Part of a small language model's weights.
Size: 8 layers, width 768, 6 heads of 64 (3 for keys and values), vocabulary 28790.
Architecture: RMSNorm before each block, no biases in attention or MLP.
Training: a variant of Adam for these matrices, 900M tokens, 13733 steps.
MLP neurons of a small language model. Each row is named by its layer, matrix (gate and up: input weights; down: output weights) and neuron, and shows model dimensions 240-367. Each number is 128 + 24 x the weight over its row's rms, rounded and kept within 0 to 255. Numbers have three digits each. A neuron's up and down rows have the sign that makes its largest values positive.
After each neuron's rows, "raises" lists the tokens whose logits its output raises most directly, leaving later layers aside.

L2.gate1476:160100147089166147110132143081143111141101112145148128145143125135121099082098123099148116087100129119143087133114141139146161129122113113096134108150138103097102132139147113119130096117141107083099147106147156139125148124110161136133103142131176140142145146133125118126114134113118118141146168143155117155134148153096144133122125158141138170117117140149126116129146137095133128136121
L2.up1476:186072158125159160136133148137147133142076133160145138149097131096141128123085155103140137114141171124133108128109162104129130132164129114111135087132167148118134128134133130148103139133168098151133106138126143115110178139125167135123133076104124113101155163124151119143147137105137101154144204122169125112170160157116129149100124167189156167148173122164142118112156138109149114146127
L2.down1476:157123111170116102167099137174106137170130093145121128091121148126126152166149130143162132138131151152097169137116165113101087111141144133134115133099122141144130148100169141120153178136139180165139131120119120175147132132104099112122165131171096120103120124132158106113125118119145145139122140106130169137130153099163124099131134103120146092151170111133085129148149133125129133125111
raises: "th", "ere", "ic", "aut", "am"

L2.gate1977:149135102092140096121125155133163129114128131098121144097132124115155092103066109143191099125086090092162118125118089129123110095113148132107122110123083112186127135113153089162123080150107107178138150120163153122138135137119149156107138127146126139152174075115150128087115154156108129124139183122091117107123158157102115110129122133114099119167123139124106102169154171161152158133137
L2.up1977:069100157139117109156135108141113140162128132118130121078139098128152127146135136137172100075082132104138129089135122111140191135165131098127138107085100148144137137112114130099145103122094171154139132106154114132107095112155131103105111119138135179199069073140102133143145107142142140105124117070109101115089111134131132107179145113144137121162130157139097126111156178100116172152158
L2.down1977:125129067152127116149119124142131116142113091148154153144141116112115115115144128098101144157123158129155126136158112138125117093084147127132088132134094100140150179081143118139162146130177129153150117132093118128148157149102133182136126117123139094077157126137154127119115172117135137157140146128123168117132128095106111178149109075099142116115162091116137111111091119129129156120118
raises: "ut", "o", "unt", "ob", "at"

L2.gate1106:125127121111148135105149139085149148096154169134136174138086116142100123110124164126149131108086113132148140098147180160127098131112140127115110085151149129106111153136144163116095128097149114158132138140109108099116133069154159158108146160180115136122118169084150122140143119113149110134131136110115106138152186104141088166158151136152130136151127127154128121133155120083125142093089
L2.up1106:127122161133129105147107111126129157120078111130130148162139160162167122151105124115087115117132158076127083134126126129092091101139109093175151151129098129081100091131142116143141139064130154094139144130128164113116116137083142130125072154114165118148102084112093110120130126115116146103106121124125142134168146118185125147092153100118119122112138123146146142130100087152121119165105
L2.down1106:097159104118147123126158132145165106114141131119148123120104121104097142111131133140180116111086095185123131130129119115190157125147151175098114126144146112162137145121124146138149126158129099144094132097134125121146154088153127089096172112145119119146120207131158104117126124131156110143125131123147113115079148139102100108148120129123161166108116128109143118140168167131115158058134
raises: "\".", ").", ".", "\").", " |\n\n"

L2.gate157:121100124147089139153105131091092125147120112121151117133172063105141158116145113165130072130097132143150123105101118109100156188091132217141161112136142136124184107161106092149161087123150137102140107118156154142139125128082139145099099110122136146156112142124128121093146155129124138155174137122179131156152110122154111139179125143160136160165134113115112139171165149147098124166097
L2.up157:104148102158114118115160108115129115125116127115174154143177109132085086110143139123120101144120152161101113145116075112092166145101140162131146107173138114136132136113128122136133089117155113119116094095133123175126159118137091109098129122100130121168150141137140113103127115144159137102133105132163133148181101101165116138139163088089139123093160146115114091149147148139088138133124
L2.down157:148110136098131165112118160134139123102135140125106127118083168145133140144164139136165182131161107108156128124151157135142140118193105162109098138120150096123111110132076158144171103109129157107127154134128099132122151146114134119146129127107151116123121120145100183181149124142120169124118124128150096114077120147118165119112100134170135109146155131134166134113119118108162136105121
raises: " its", " the", " their", " his", " any"

L2.gate499:146147145141065134140116165110098104117107087123082091136188059167141138118160084093106143121105098130111074097147115141102140151138128113177148108122133133131163092085090105123136119113126158146092164119157121135145117143124114134155093145156088106084102122155136125132134139118132156132161141116086127146095077120126145155145102109130122122159089099140164154123157124120128137142109
L2.up499:157127123144100139128104124117111114113125078121102117119172107132124115153157042125136117142149102101109097130126092140090143120154133113141130131088109101123148136088108110147119126114124122110114193076117136157160082145101102127180115155149116143132100129166118144111142116124112106155149111127100097152125067131109169144143111085123135130148121147142146143141132165155099110141124
L2.down499:108119176131147092126149116140158112137124155149164161116084128111134086110098208138135126112103140151139160145111120137159133149110114125094159132143124136135139109158107166132122126131149125121122093174134085110118187100126153103090138109096146085138134126104143093118114120135127132128108164108153119081138171144144100100123128170120104145098126090140120132152139128109144133109150
raises: " (", " and", ",", ".", " of"

L2.gate935:118124122106143084129118126146150111165122157106146115157096144161109145158111189126123177173123157140114155093134174136153135100117113144119113139122152121118150102121128126074098140109114127165117115137110085086127134110173160143095135127114149107122142138125109083118152146098160141125100149123127184092087174126116110170090114122114110112119073132144127123084114114116162171125113
L2.up935:158167148121061184084141123145117137140139122126104126085140169101099108120215118116122122158122132133112136139123122125102153134125096134130126119120162146133136094158109094152110141093142101142129134129076112173078140140129116146152109200128159136123098130128096123092127143129129132091114106138119147144141150148147129133118145114122103096079108147130117187156122100144165124136104
L2.down935:080092109133183082188109126116129116118120127121139132157121094153139148146050142145143138084117118146151130107135128134155107119112169128144134102130090124125113138116129178096140117150114164110129115132173155114161102124133141105111160061138109127117140152131166132153125139107139127170140170107143101120121108113116114124128108135126153169159136096127134084096143177139077154123173
raises: "\").", "\"),", ".)", "\")", "),"

L2.gate528:127151106120139092131112152164115138158116146136150097139117134127151116123109155138076137110116106161128095109110143155168120116148118115157122132133136098101153098137159164097114109134116140136105139154124062104101123109163151107131156126138135156107160132099111129109123126099131126101160146070138131117108146098115132143091118148128112108117121093124172181067119114115153153169140
L2.up528:119103159139153087083146111115115162136112125159128114109155086168173127134106130126108121128100108122118121136141117118130111139148109151168120122164157139146117106133174097107134135147094141092092149132144095114114114072137132136162106156144108116133114129154132147106137105162141144117146124122128113114134118165132126137134125141120137123147108116109105120101155139139126128141133
L2.down528:138161101092105162155118122168136080120142124092128149132108155080094146120139126133137136123162164144132150125097137146117145130121145109095133148098116110077156162116088171182123116121164097158160119129114153139166147182115132127114124104104138159125126115105126109151107135091110107146110143125113146145118137112105136097122144127152105130115160146156149143172104124127124118119127
raises: "9", "0", "8", "5", "6"

L2.gate797:118134131124086136091130132138153165127107168131127086132118143126136136114128165148115121083112115143125096131119135122167134149123103114134116116146161105138132121128179138079138102064123120117121147131113083128115121113178180137130160152145158115140111110100100145117117128120164112117112139084100107116137142144132152102086122168127128102146102117101139158081138148121141157121137
L2.up797:080136133135145123074135114129133163120152122157144125106157093129147126105139132159110124113124097134085143125135122120113141135144114165155110110168141133127134121132171067130134143142082087112120137126144112117110129127146102130145089128149111158101096115139122146125116112121150129123137128144107126138176106138120151141142133097117113132103119127144122150125116125117133122136153
L2.down797:168124132142107149149124114141108106139080138092129138145101144145136136138128116076138126143132148116179106134094135145143109119104117085120130143103121130126133152130105199130124123116163148144125131118102148135153137133125150131108179130113167126174127125123138125126135140137096131140129153105118116129086149129135114137102108171182118126135150130108110094138122142132102144122090
raises: "0", "9", "8", "2", "5"

L2.gate1470:124118112107130113121113112142104185119097111158092121153103072142125107123089161144114127135139115148121142079153131139134114138134189131171134154101122134146189145113132118122153119115132125146108143147129137113147132084119099110160163133118130161121105127135154132087128119092181154086107152163125129134140181133103111130135097133122115144092077068136128163137124119170125158127147
L2.up1470:133129091150115122123122140116179163117143139127113134129134075117129140106098135121131151103149121141121123079133116107139108122162140126177118141139166125166159120110135135131120112153120126115131153140110088118137119099105111135130099163122148152156101120127110168097156160129099148130114102118129145094142111128095142181117074140166146137132126103104136147124098121110131135138144
L2.down1470:110152160072130152114156128150116104134120117112155136135147150129130075129137153131116154138089159139120144142143137121104133126111121147096139121145091142097093095124111128137141128097131142122128094133153142121102116158150122119103153107141111129115136130128132107113114110131155122127137155142120106185126123108134084069161153118125110115126132175147106136138160149165105124129120
raises: " km", "8", "2", "5", "4"

L2.gate1913:120141141136104141119112114143163128184097184148177127141085151148107110140124189148133118106147145147141164113131163139180114150128126128132142141141146132113110082173179132108153147138122119135142090161125118090108149111167134117113148100122132131103148137115090066120148143110143140093099172108137156091111180124114096125135116171142152148110139117144150115105181134136158162118126
L2.up1913:147149107110101143089157115120160141108089133141134171135134164156151110122155144157132115128149084133135149116077122127165154060166096122143149132164107129102143121121109128124132113099081137127109118114123115141136100129095151116140105098166138161129082120155142130147124105153131098180128149123145130128161126117075121131148109113124107148129174156122152094148160136088125139098133
L2.down1913:099114146133177120182076150138130132127170120129132075109123105098104148137093085112112120114112188133127115129177135116096095205101130144104113147102147145132105135125159131139128142162172104117142120141146156112105146133143096145099141176096115076127162106100108138106109142113116156104119098135117119141100150138167127146124137152132131109145101116146108149114110126186122121143130
raises: "\").", " (°", "\")", " Transliteration", ",\""

L2.gate301:104125105121164095091094175142103181128120128118141135112111131147150132143117135105126169103091155117109107108126149117138111098157104080139107102170144167141129156206145083076102104125101135138083156132116093116162114084141129157157119153104119137121157146156157139090137091108120118146142140138084113115115143174146156161141126144139109139126164116106117123126124121166141130114113
L2.up301:136102117119153106122112152132086184106141129109116155124099128136148154135098138144135126079127148113140112116159138138140130123146131113162136148156149145160150136194151097094093062151090130147087124172122095125106144117139106142164162141130097146126124192134124148085124087101128117145156165117146128105131176130125126142117109154169131134138152078143123134129093141135129119092160
L2.down301:129139145128089110114151106081142092105139119111113132126141114118132119125139133155147128117152115131125146135114125169154138144110111186144158177118105076114097113070093156165159138103173142137148115141120156133114127152116110131095128102118132125135123116107108106154122160127158153140113069137113135096115081067141109114105126135106142140148115090108129151150111145088169136133177
raises: "0", "8", "7", "2", "6"

L2.gate1891:151106103147117093132134140132171115138104103130125128111131085133143113115104135170124114148121125157080131124174097119076136121107128154139173098132131131146104121133175135133110113184156095128152113123157142138093108152151099122141110140136152159135156119121123122146108085127125097119080091136111106191100110139139132127131146148129119134144140102146099152115180137122137176125137
L2.up1891:153146118112136115131175170136164144107137140146137152139115153129137144155131140120133158139107164097158103167125128115147086115161143108122158151085104094131131126149142067128105135152161128123138164114129114143133123128120125161174149128109142120098130151138167096130149122090134138148136105181123133089131186117141128131124122129139113135141140131121122144130121099162116159166149
L2.down1891:136091108168133088171138115136129115145134157119136098097150146173136178128145180125137120157145158149142157133107125137099091107130147120082129130137160139132090144145144170133107133158115139169107125153167124131091116110133122145106175169137141172133131116131091164093132143138158084108111112118103157162142108126116155073126117118085124123154104119096103104144147152133143135118131
raises: "ia", "ian", "iu", "vi", " VIII"

L2.gate1052:118153110136145107090127133097142131114121070122119142123142134139148131097125038133127143121148150109124087116165132119114151173107130138130111092122084128132111144109184132155137113171142141089111156104112128158127110150114161145163118166129143118143131120137137198135125109155095127130128102170108115144136095118119151155121106086125128113126153154083080095112099120140129113142143
L2.up1052:134141107118129113112126150111122146134142083113100133085178096133145119144127084124132121121139108090105093141137095119084125134132117153127139111134089119134115152101147129174156110135112141091125161106142148125134074146089131125168101159140096107150128134140167129144124124149097128158146105164101080149134064134119171123155144099095124091151118160118116112174097159139079093138143
L2.down1052:129113159125134146134135125155131121136114167136152117142094137095109109136132203128110150117138150156118150122114146127172118102132131119126120154120149129111142115130090130097128150099111130149141123156112114106112126111156097109118125083121141147092148156109124080102125131080155132090099137095138161102145171130141119112099125182138126148126103109179154154136140126131138152131114
raises: " of", ",", " in", " and", ":"

L2.gate1229:150114127105176130102127162138151172162116171122182106183088123123126128143091210119081158116156136147151131121114169136202111139185116129119113141115124117126104098139177126087135170141113133158134105126135127098113128078150147149106135105115096114119113126114081085109148134117147123151146111129142146113126147106136093125113138146183120159108160136139156120094158106116118151083119
L2.up1229:131160105109173066146150113158106136192138111157140148107109126158132117141123150155118115137156176113138150123147129123142105139131110087133134156151109126126117098130231107120103192132144131132118145097097106102111120149135117110107149099117119111155132133137097148117156135135143145106114131097111119140118144138152120135138143114114180143119111130155082075127122138092135120134128
L2.down1229:113093141141108129128106136097128127063119158125125102145135134089111132117130115095145158128117111153126099136099151098115130118099153182119117114103143132131147150124090139135158064123111107123135114149177138149140145103113140151150108137152133142080123128135166141118101129113097094111152122134139153113151108107097118110113093159161084131136131116084182168138132118154136127118135
raises: " but", " while", " meaning", "\".", " although"

L2.gate930:177118118114140108123120135137133143120111142136127095142106109141143129154081143125083175128150122182142162104169213202159141145124124111119132115097093142107154125173175164124146134124115149101097143162160091090134148102128133137099151124109126099129103144108128135108146142105114134111103163114115111132167138124100124107138141129158121157138161095155135152150146114135160117066153
L2.up930:137127117109134080120127134107100199093117124155116125137129141152151116130101116140109106125103058091169118168133147130170149139163133146104129106127125099171104124113206155124137138104141101127126115116114120091106143126057120154115104143144133077146150135102112136111111124133141169104127108126163144122096140143135108108133128105125090097108155129123099103154061130127142129107120
L2.down930:118137150136136131145150108143131035155139119120131159111085125081121152108120147101147152134158192182099126099108113112090122104131107115156136148150088163116138114157071125105131108149143105144133140128142132120127106127180140097116140106129116152110101119135131091145129118131100108156154174126130085150161101113100099121140111163150142166140136152150158135111172141113115112145117
raises: "1", "5", "2", "3", "4"